config.yaml
n_layer: 12
d_model: 224
n_head: 4
n_kv_head: 4
head_dim: 64
d_mlp: 896
vocab_size: 676
activation: "silu"
norm: "layernorm"
norm_place: "pre"
norm_eps: 1e-05
positions: "rope"
rope_base: 10000.0
rope_fraction: 0.25
qk_norm: false
attn_scale: 0.125
bias: "all"
tie_embeddings: false
parallel_block: true
init: "normal"
init_std_qkv: 0.0388
init_std_o: 0.0
init_std_up: 0.0388
init_std_down: 0.0
optimizer: "muon_variant"
lr: 0.00855
beta1: 0.93
weight_decay: 0.017
lr_head: 0.00932
grad_clip: 0.5
warmup_steps: 200
schedule: "wsd"
decay_fraction: 0.656
decay_shape: "linear"
final_lr_fraction: 0.0
batch_tokens: 65536
seq_len: 512
doc_mask: true
train_tokens: 467900000
steps: 7140
dataset: "wikipedia_en"
MLP neurons of a small language model. Each row is named by its layer, matrix (up: input weights; down: output weights) and neuron, and shows model dimensions 112-207. Each number is 128 + 32 x the weight over its row's rms, rounded and kept within 0 to 255.
After each neuron's rows, "fires on" lists the tokens most often at its 100 highest values on Wikipedia text that the model never trained on. A number after a token or word is its count.

L9.up759 [ 92 186  99 108 140 179  81  97 121  87 118 187 155 125 153 146 125 108 111 140 130 132 159 109 167 143 180 140 145 171 198 133 158 125 111 186 164 127 137 133 143 160 136 139 103 133 108 178 141 141  79 123  96  97  91 145 169 105  75  95 112  69 171 118 128 102 163 145 146 122 107 101 106 122 139 123 179 104  98 126 125 140  99 141 162 122 198  97 108 151 138 131 129  94 151 130]
L9.down759 [191  83 189 171  79 140 143 153 188 153 110 117  93 149  94 122 129 170 123 111 117 105 109 153 126 135 111 124 115  74  97  84 103 113 207 113 141 196 169 165 122 133 172 132  61 110 143 104  87 123 127  81 184 133 124 105  97 155 111 138 142 122 127 159 116 152  77 100  95 133 159 168 104 117 106 166 117  64 139 132 100 109 164  53 155 173 130 148 148 118 121  80 116 140 130  67]
fires on: "at" 24, "b" 13, "c" 11, "oc" 7, " b" 6, "ist" 6

L4.up864 [126  36 122 110  96 111 120 147  99 100 170 173  94 101 144 125 115 100 146 142 118 138 154 146  91 156 121 117 181 183  98  83 121 164  77 128 100  51 132 115 111 185 128  99 174 137 101 151  82 164 132 129  88 156  97 150 140 129 121 139 122 112 175 124  89 153 109 180 117 116  41 130 136 154 172  80 135 155 124 122 131 135  75 154 123 146 122 103 112 161 131 161 151 112 130 185]
L4.down864 [182 133 197 213 130 176  90 123  87 140 113 139 165 123 120 147 148 127 120 119 177 142 168 151 151 162 192 146 102 123  94 126 115 148 124  98 139 195 117 168 159 109 110 120 123 124 127 115 208  86 127 113 156 141 178  90 194 114  85 139 169 138  73 167  92 161 149  99  97  86 105 127  99 148 113 125 134 106 194 154 105  96 162 132 102 114 183 143  93  78 157 105 136 149 165 106]
fires on: "m" 26, "u" 10, "ate" 8, "y" 6, "H" 5, "ew" 5

L8.up724 [119 146 159  96  93 129 115 171  69 155 192 123 141 109  44 173 138 109 108 141 132 135 149  67 107  67  72 138 174 171 100  78 134 115 103 162 149 129 193 172 127 220  82 106 121 192 124 143 138  84 113 137 127 152 140  48 162 131 140 118 177 133 127 142 145  85 115 141 135 108 158 154 201 132 134 163  99 112  96 103 135 148 108 112 147 164 150 112  90 131 137  95 101 101 174 123]
L8.down724 [100 115 161 193 217 139  99 146 161 125 135 133 105 137 240 109  91 124  84 166  72  84  61 149 109 135 155 145  95 143 124 208 137 129 153 147  94 130 108  65 143  92 136 151 146  75 133 139 113 140 157  98 127  59 158 149 162 136 148 125  72 114 157 136 132 137 137  65 151 127 101  78 127 139 129  38 173 118 154 155 143 134 113  89 168  86  96 174 155 141  90  90 146 178 108 148]
fires on: "ed" 40, "t" 10, "iss" 5, "s" 5, "e" 5, "ade" 5

L5.up198 [110 119 166 120 118  97 111 131 111 120 119 146 115 105 108 140 110 150 101 157  95 143 143 176 121 141 133  98 168  98 184 106  78 172 130 156 137 138 158 146 114 111 131 121 138 137 157 182 120 117 141 107 149  76 116 114  80 113  92 104 160 108 103  82 171 138  88 114 109 161 144  89 126 114 122 133 105 115 157 138 160 105 101 165  79  87 114 127 115 172 112  83 145  95  66 193]
L5.down198 [165 151  92 149 107 210 134 168 100  86  94 124 179 141 186 153 167 150 131 123 143  93 132 128 165  58 132 151 123 117 159 135 144 108 128 150 109 118 111 141 123  91 145 145 131 139 113 124  95 158 115 112 119 200 144 182 176 157 121 156 122 128 107 130  85 141 158 172  96 124 159  87 120 138 151 145  36 169 171  80  84 181 147 147 132 156 106 118 132 118 103 163  85 161 123 141]
fires on: "ul" 23, "ew" 18, "t" 13, "or" 9, "ld" 6, "erv" 5

L5.up41 [131 150 146 119  93 116 172  78 110 129  63 176 125 130 158  97 145  86 161 132 122 138 104 166 111 144 151  49 166  85 160 135 128  76 116 172 156 148 108 149 215 141 161 140 117  53 177 125 186 143 127 161  97  75 122 103 118 128 190 116 137 121 123 128  93 137 146 155 141 102 143 133  94 147 101  89 166  99 158 146 103  68  91 185  59 112 120 102 117  50 134 118  86 135 178 152]
L5.down41 [142 173 108 131 130 131  83 146 159 145 169 129  95 101 154 103 126 119 121 144 144 192 173 160 157  97  69 174 132  69  92 153 119 145 162 126 114 128 159  80 111 140 109 128 103 107 104 173 111 120 106  80 138  76 115  87 133 113 118  87 190 131 153 139  68 113 142 127 121 136 174 111 128  93  93 127 103  90 148 129 130 126 191  55 160 147 168 149 113 196 191 142 175  49 157 102]
fires on: "s" 41, "p" 10, "er" 9, ":" 8, "us" 5

L5.up350 [140 128 110 152 120 132 131 134 107 114 128  93 200 100 106 142 201  97 101 121 129 144 134 158  82 131 147 111  78 126 102 129  66 147 125 195 185 177 136 108 124 147 163  84 127 135 153  93 150  88 139 145  31 115 162 128  79 156 154 156 149 158 162 107 125 127 163 128 107 162 145 100 181 121 132 157 123 102 121 104 181 189  42 152  87 154 199 160 195  77 153 124 125 120 150  81]
L5.down350 [131 141 167  65  92 123 125 100 170 137 143 136  67 152 101 137  74 127 160 116 119 140 111 108 118 141  84 158 223 173  93 123 115 126  71 106 188  94 127 157 172  80 107 218 134 107 122 169 136 130  93 102 133 143 149 102 175  92 114  66 108 130 122 123 193 149 117 122 140  88 132 145 104 118 124  99 103 110 136 158  81 130 132 132 141 117 124 113 106 130 119 150 126 101 128 197]
fires on: "o" 23, "u" 12, "w" 8, "gh" 7, "ish" 6, "e" 6

L5.up556 [ 99 164 100 137 136 113  97 160 142 105 194 130 113 141 116  92  39 156 124 129 129 144  61 122 146  58 111 115 142 178  96 128 141  84 122 179  88 109 142 152 177 118  95 114 151 155 122  82 174 126 177 134 109  87  85 165 136 181 149 116  89 116 152 179  64 136 122 121 168 136 146 143 126 124 137 138 108  98  99  96 148 106 146 213  85 164 175  68 175  90 113  82 172 107 138  86]
L5.down556 [114 149 106 222 204 117  76 164 112 114 126 111  96 158 100 121 127 106 152  81 157 126 158 118 104 164 151 122 102  80 165  99 139 104 136 120  41  77 114 111 102 107  88 107 116  79  88 136 109 175 108 107 117  76 129 193 115 156 133 134 102 158 104 170  88  98 159 159 140 181 160 117 143 125  58 135 132 127 125 157 171 166  82 124 203 131 136 130 153 202  63 136 160  84  93 173]
fires on: "is" 36, "n" 35, "–" 15, "-" 6

L4.up289 [172 153 131  79 146 133 128 113 149 132 127 132 134 179 204  92 150 162  64  81  93 129  70 114 150 160 113 160 161 148 160 121  97 149  95 106 126 134  67 156 115 161 100 160 141 136 125 135 125 120 150 118 123 184 155 136 118 134  80 122  94  67 104 132 139 171 117 128 149  83 101 102 109 166 151 154 131 185 174 128 118 168 136 120 175 129 109  91 154 101 117 214 154 148 140  45]
L4.down289 [166 149 125 176 122 180 163 120 180 137 118 133 167  97 130 118 107 120 165 162 149 163 159 165  90 155 119 159 101 112  88 160 144  95 130 124  93 126 145 114 112 114 121 160 179 152 118 100 176 154 164 145 140  69 171 137 113 103 137 106 165 143 106 135  90 153 148 179  92 150 117 131 138 104  92 121 159 149 133 154 142  93 103   2 148  69 127 204 124 167  63 150  92 111 142 123]
fires on: "in" 28, "an" 21, "er" 18, "man" 11, "ed" 9, "ch" 8

L8.up153 [ 94 151 151  96 108 170 137 106 110 112 121 198  99 170 109 180  47 171  62 127 119  94 123 111 149 124  98 113 135 155 150  74 129 137 176 130  99 111 213 171 151 144 112 121 125  94  91 188 179 167  96  92 167 144  86 107 120 106 154 187 150  85 108  80 153 145 135 135 125 122 151 139 141  97 157  81 211 154 101 147 154 112 131 146 131  92 140  93  65 164 151 130 100 120 124 110]
L8.down153 [112 121  97 169 133 167  35 146 153  93 128 158  96 123  71 127 149 146 108 109  84 133 123  66 123 126 152 143  96 113 134 126 176 163 176 136  92 115  85 115 101 118  99 151  75 126 141 139 105 135 125 123 106 124  79 134 141 142 149 118 139 152  83 128 165 170 148  51 111 100 109 187 140 124 120 137 126  63 181 142 172 129 187 151  67  90 156  92  79  98  72 141  93 190 133 131]
fires on: " b" 20, "at" 16, "o" 9, " B" 8, "s" 6

L9.up379 [173 149  95 108 102 119 161 147  73  93 154 180 141 180 133  70  72  88 105 145 167 180  90 166 114 111 139  93 168 103 108 124 111 110 173 137 166 122 131 148 155 138 164 106  91  78 127 123 163 111 128 131 154  98 109 155  72 129 112  88 117 112 155 191 147 113 134 165 103 131  94 127 102 167 128 125 145  79  72 128 176 163  85 103 132 186 137  40 143 104 122 134 118 114 159 129]
L9.down379 [123 121  92 128 117 119 120  75 153 160 151 120 114 118 143  98 122 118 105 151 154  94 164 112 128 182 135 122 154 114  80 123  96 133 135 174 143 103  91 102 131 180 163  98  90 144 139 109  93 143 155 139 170 116  79 152 152 143 174 151  77 136  77 127  70  96 165  69 137 199 172 115 173 116  97 156 108 101 114 147 136 144  43  86 182 145 188  83 109 140 118 128 110  88 113 158]
fires on: "-" 45, "/" 10, "–" 6

L9.up225 [ 68 101 125 114 118 109 168 102  98 118 158 197  80  99 129  94 120 114 164 127 150 185  96 195 130 134 108 115 181 131 151 104 107 180 167 170 113  66 132 163 113 117 182 122 158 150 152 122 128 159 162 138 126 126  96  86 135 157 108 133 184 101 102 131 120 139  93 153 117 117  87 152 122 150 146  99 113 160 158  92 166 135 153  82 109 167 131 126 107 156  85  91 118 175 120 110]
L9.down225 [131 131 126 147 152  91 127 106 146 107  77  85 131 141 150 130 174 104  72 219 137 123 136 154 179 126 150 167 118  93 125 168 161  74  75  65 110 209 109 129  89 134  78  90  83  86  88 178 159 119 132 120 176 107  84  99 128 202  68 155 131 166 149 147 127 175 174 133  99 154 144 140  67 124 109 108 102 115 161  72 136 125 151  91  99 147 120 157  61 102 123 155 136 157 116 146]
fires on: "us" 26, " of" 11, " us" 7, " w" 6, "ri" 5, " g" 5

L8.up445 [124  93 105 108 107 153 107 135 129  92 184  42 185  54 161 128 129 125  92 160 148 127  86 135 156 107 109  99 112 161 125  97 170 103  66 188 145 108 116 123 180 162 134 114 123 154 163 126 134 112 154 159 101 129 177 128 173 153 138  83  83 168  97 101 178 130 169 113 155 132 131 133 176 141 197 191 110 125 105  95 145 134 108 100 141 129 180  81 130 104 107 111 119 118 155 122]
L8.down445 [145 134 123 167 138 100 179  86 137  97 137 117 104 184 125 196 163 124 107  98  96 138 148 118 147  90  84  74 147 137 138 114 116 107 101  65 122 161 126 159  97 136 133  84 112  89 131 119 173 207  75  73 156 164 134  86 108 143  67 140 132  92 173 154 133 136  86 130 111 117 120 112 152 137  64 105 141 111 237 154 121 135 121  80 125 138 136 127 104 114 143 154 155 151 119 148]
fires on: "as" 17, "e" 13, "w" 8, "ark" 7, "ing" 7, "ed" 6

L7.up562 [101 125 138 155 132  92 142 133  50  97 154 168 153 163 127 100 103 115  92 134 107 153 137 132 160 135 117  30 106 152 148 123 136 155  79 148 127  91 119  76 141 205 139 119 162 106 130 113 122 155 126 175  71  82 132 137 152 159 195 129  85 144 129 139 148 148 111 170 126 194  54 142  97 168  88 170 126 122 131 122 145  94  85 127 109 100 159  68  97 146 108 122 102 148 109 199]
L7.down562 [152 131 134 111 136 122  67 145 125 171 192 111 148 119 139 137 151 156 133 123 124 204 158 139  91 109 154 153 148 145  89 131 121 116 102 114 143 134 180 172 161 115 174 125 111 101 205 157  93 141 125 100  71 100 134  93  83 163  70 110 128 169  96  92 123 124  77 137 135  88 187 150  85 192  88  93 141 116 106 160 149 122 127 101 166 157 109 111  70 112 123 118 128 166 150 153]
fires on: "p" 51, "w" 14, "m" 8

L8.up776 [110 154 104 134 173 104 123 117 140 105 166 114 107 135  90 109 144 175  56  64 148 133 113 117 116 145 181 161 142 138  92 145 116 163 109 137  77 114 179 160 170 109 111 108 169  77 169  83 145  91 127  82 143 122 143 173 143 179  31 121 111  88 133  91 152 164 169 139 124  95 163 118 147  94 154 168 118 161 106 143 127 131 148 128 152 135 187 137 172 126 122 158 131 153 144 130]
L8.down776 [138 126 105 132 110 112 150 153 104 148  81 160 156  69 152 178  79 152 156 199 107 140 152 157  92 150 122  94 111 132  91 161 123 118 149 126 141 154  96  87  70 220 127  98 111 149 161 199 134 125 116 166 112 122 117 173  85 135 150  91 104 174  95  95 101 131 118  94 153 147  95 151 166 156 102 135 174 180 147 142  70  43 110  38 152 115  91 138  85 116 169 105  89 102 152 108]
fires on: "en" 21, "mer" 16, "in" 10, "er" 5, "ber" 5

L5.up309 [130 126 164 147 115  80 162  72 134 132 124 129 141 200 112 108 149  90  86 137 172 127 122 188 118 114 142 152 152  95 165  76  69 166  97 107 156 148 103 148 165 131 135 126 162 123 119 155 143  96  86 108 140 114 152 150 101 138  90  98  92 133 121 172 138 173 129 161 137 139 142  88 127 146 184 123  84 117 198 114 167 119 122 144 182 116  73  92 156 119 148 148 133 119  82 159]
L5.down309 [173 207 103 168 103 164  99  75 110 111 121 158 127  95  74 169  77  98 138 115 102 129 113 159 153 143 161 115 140 124 144 120 147 144 125  37 130 114 192 149 148 123 112  89 140 112 110 122 157  96 125  59 167 139 102 120 159  81 142 159 136  81 140 119 157  80  99 116 122 125 152 108 159 170 102 131 153 146  83 194 152 105 143 170 107 107 105  78 143 110  82 102  98 112 138 128]
fires on: "t" 17, "ic" 17, "ar" 13, "ing" 9, "or" 7, "b" 6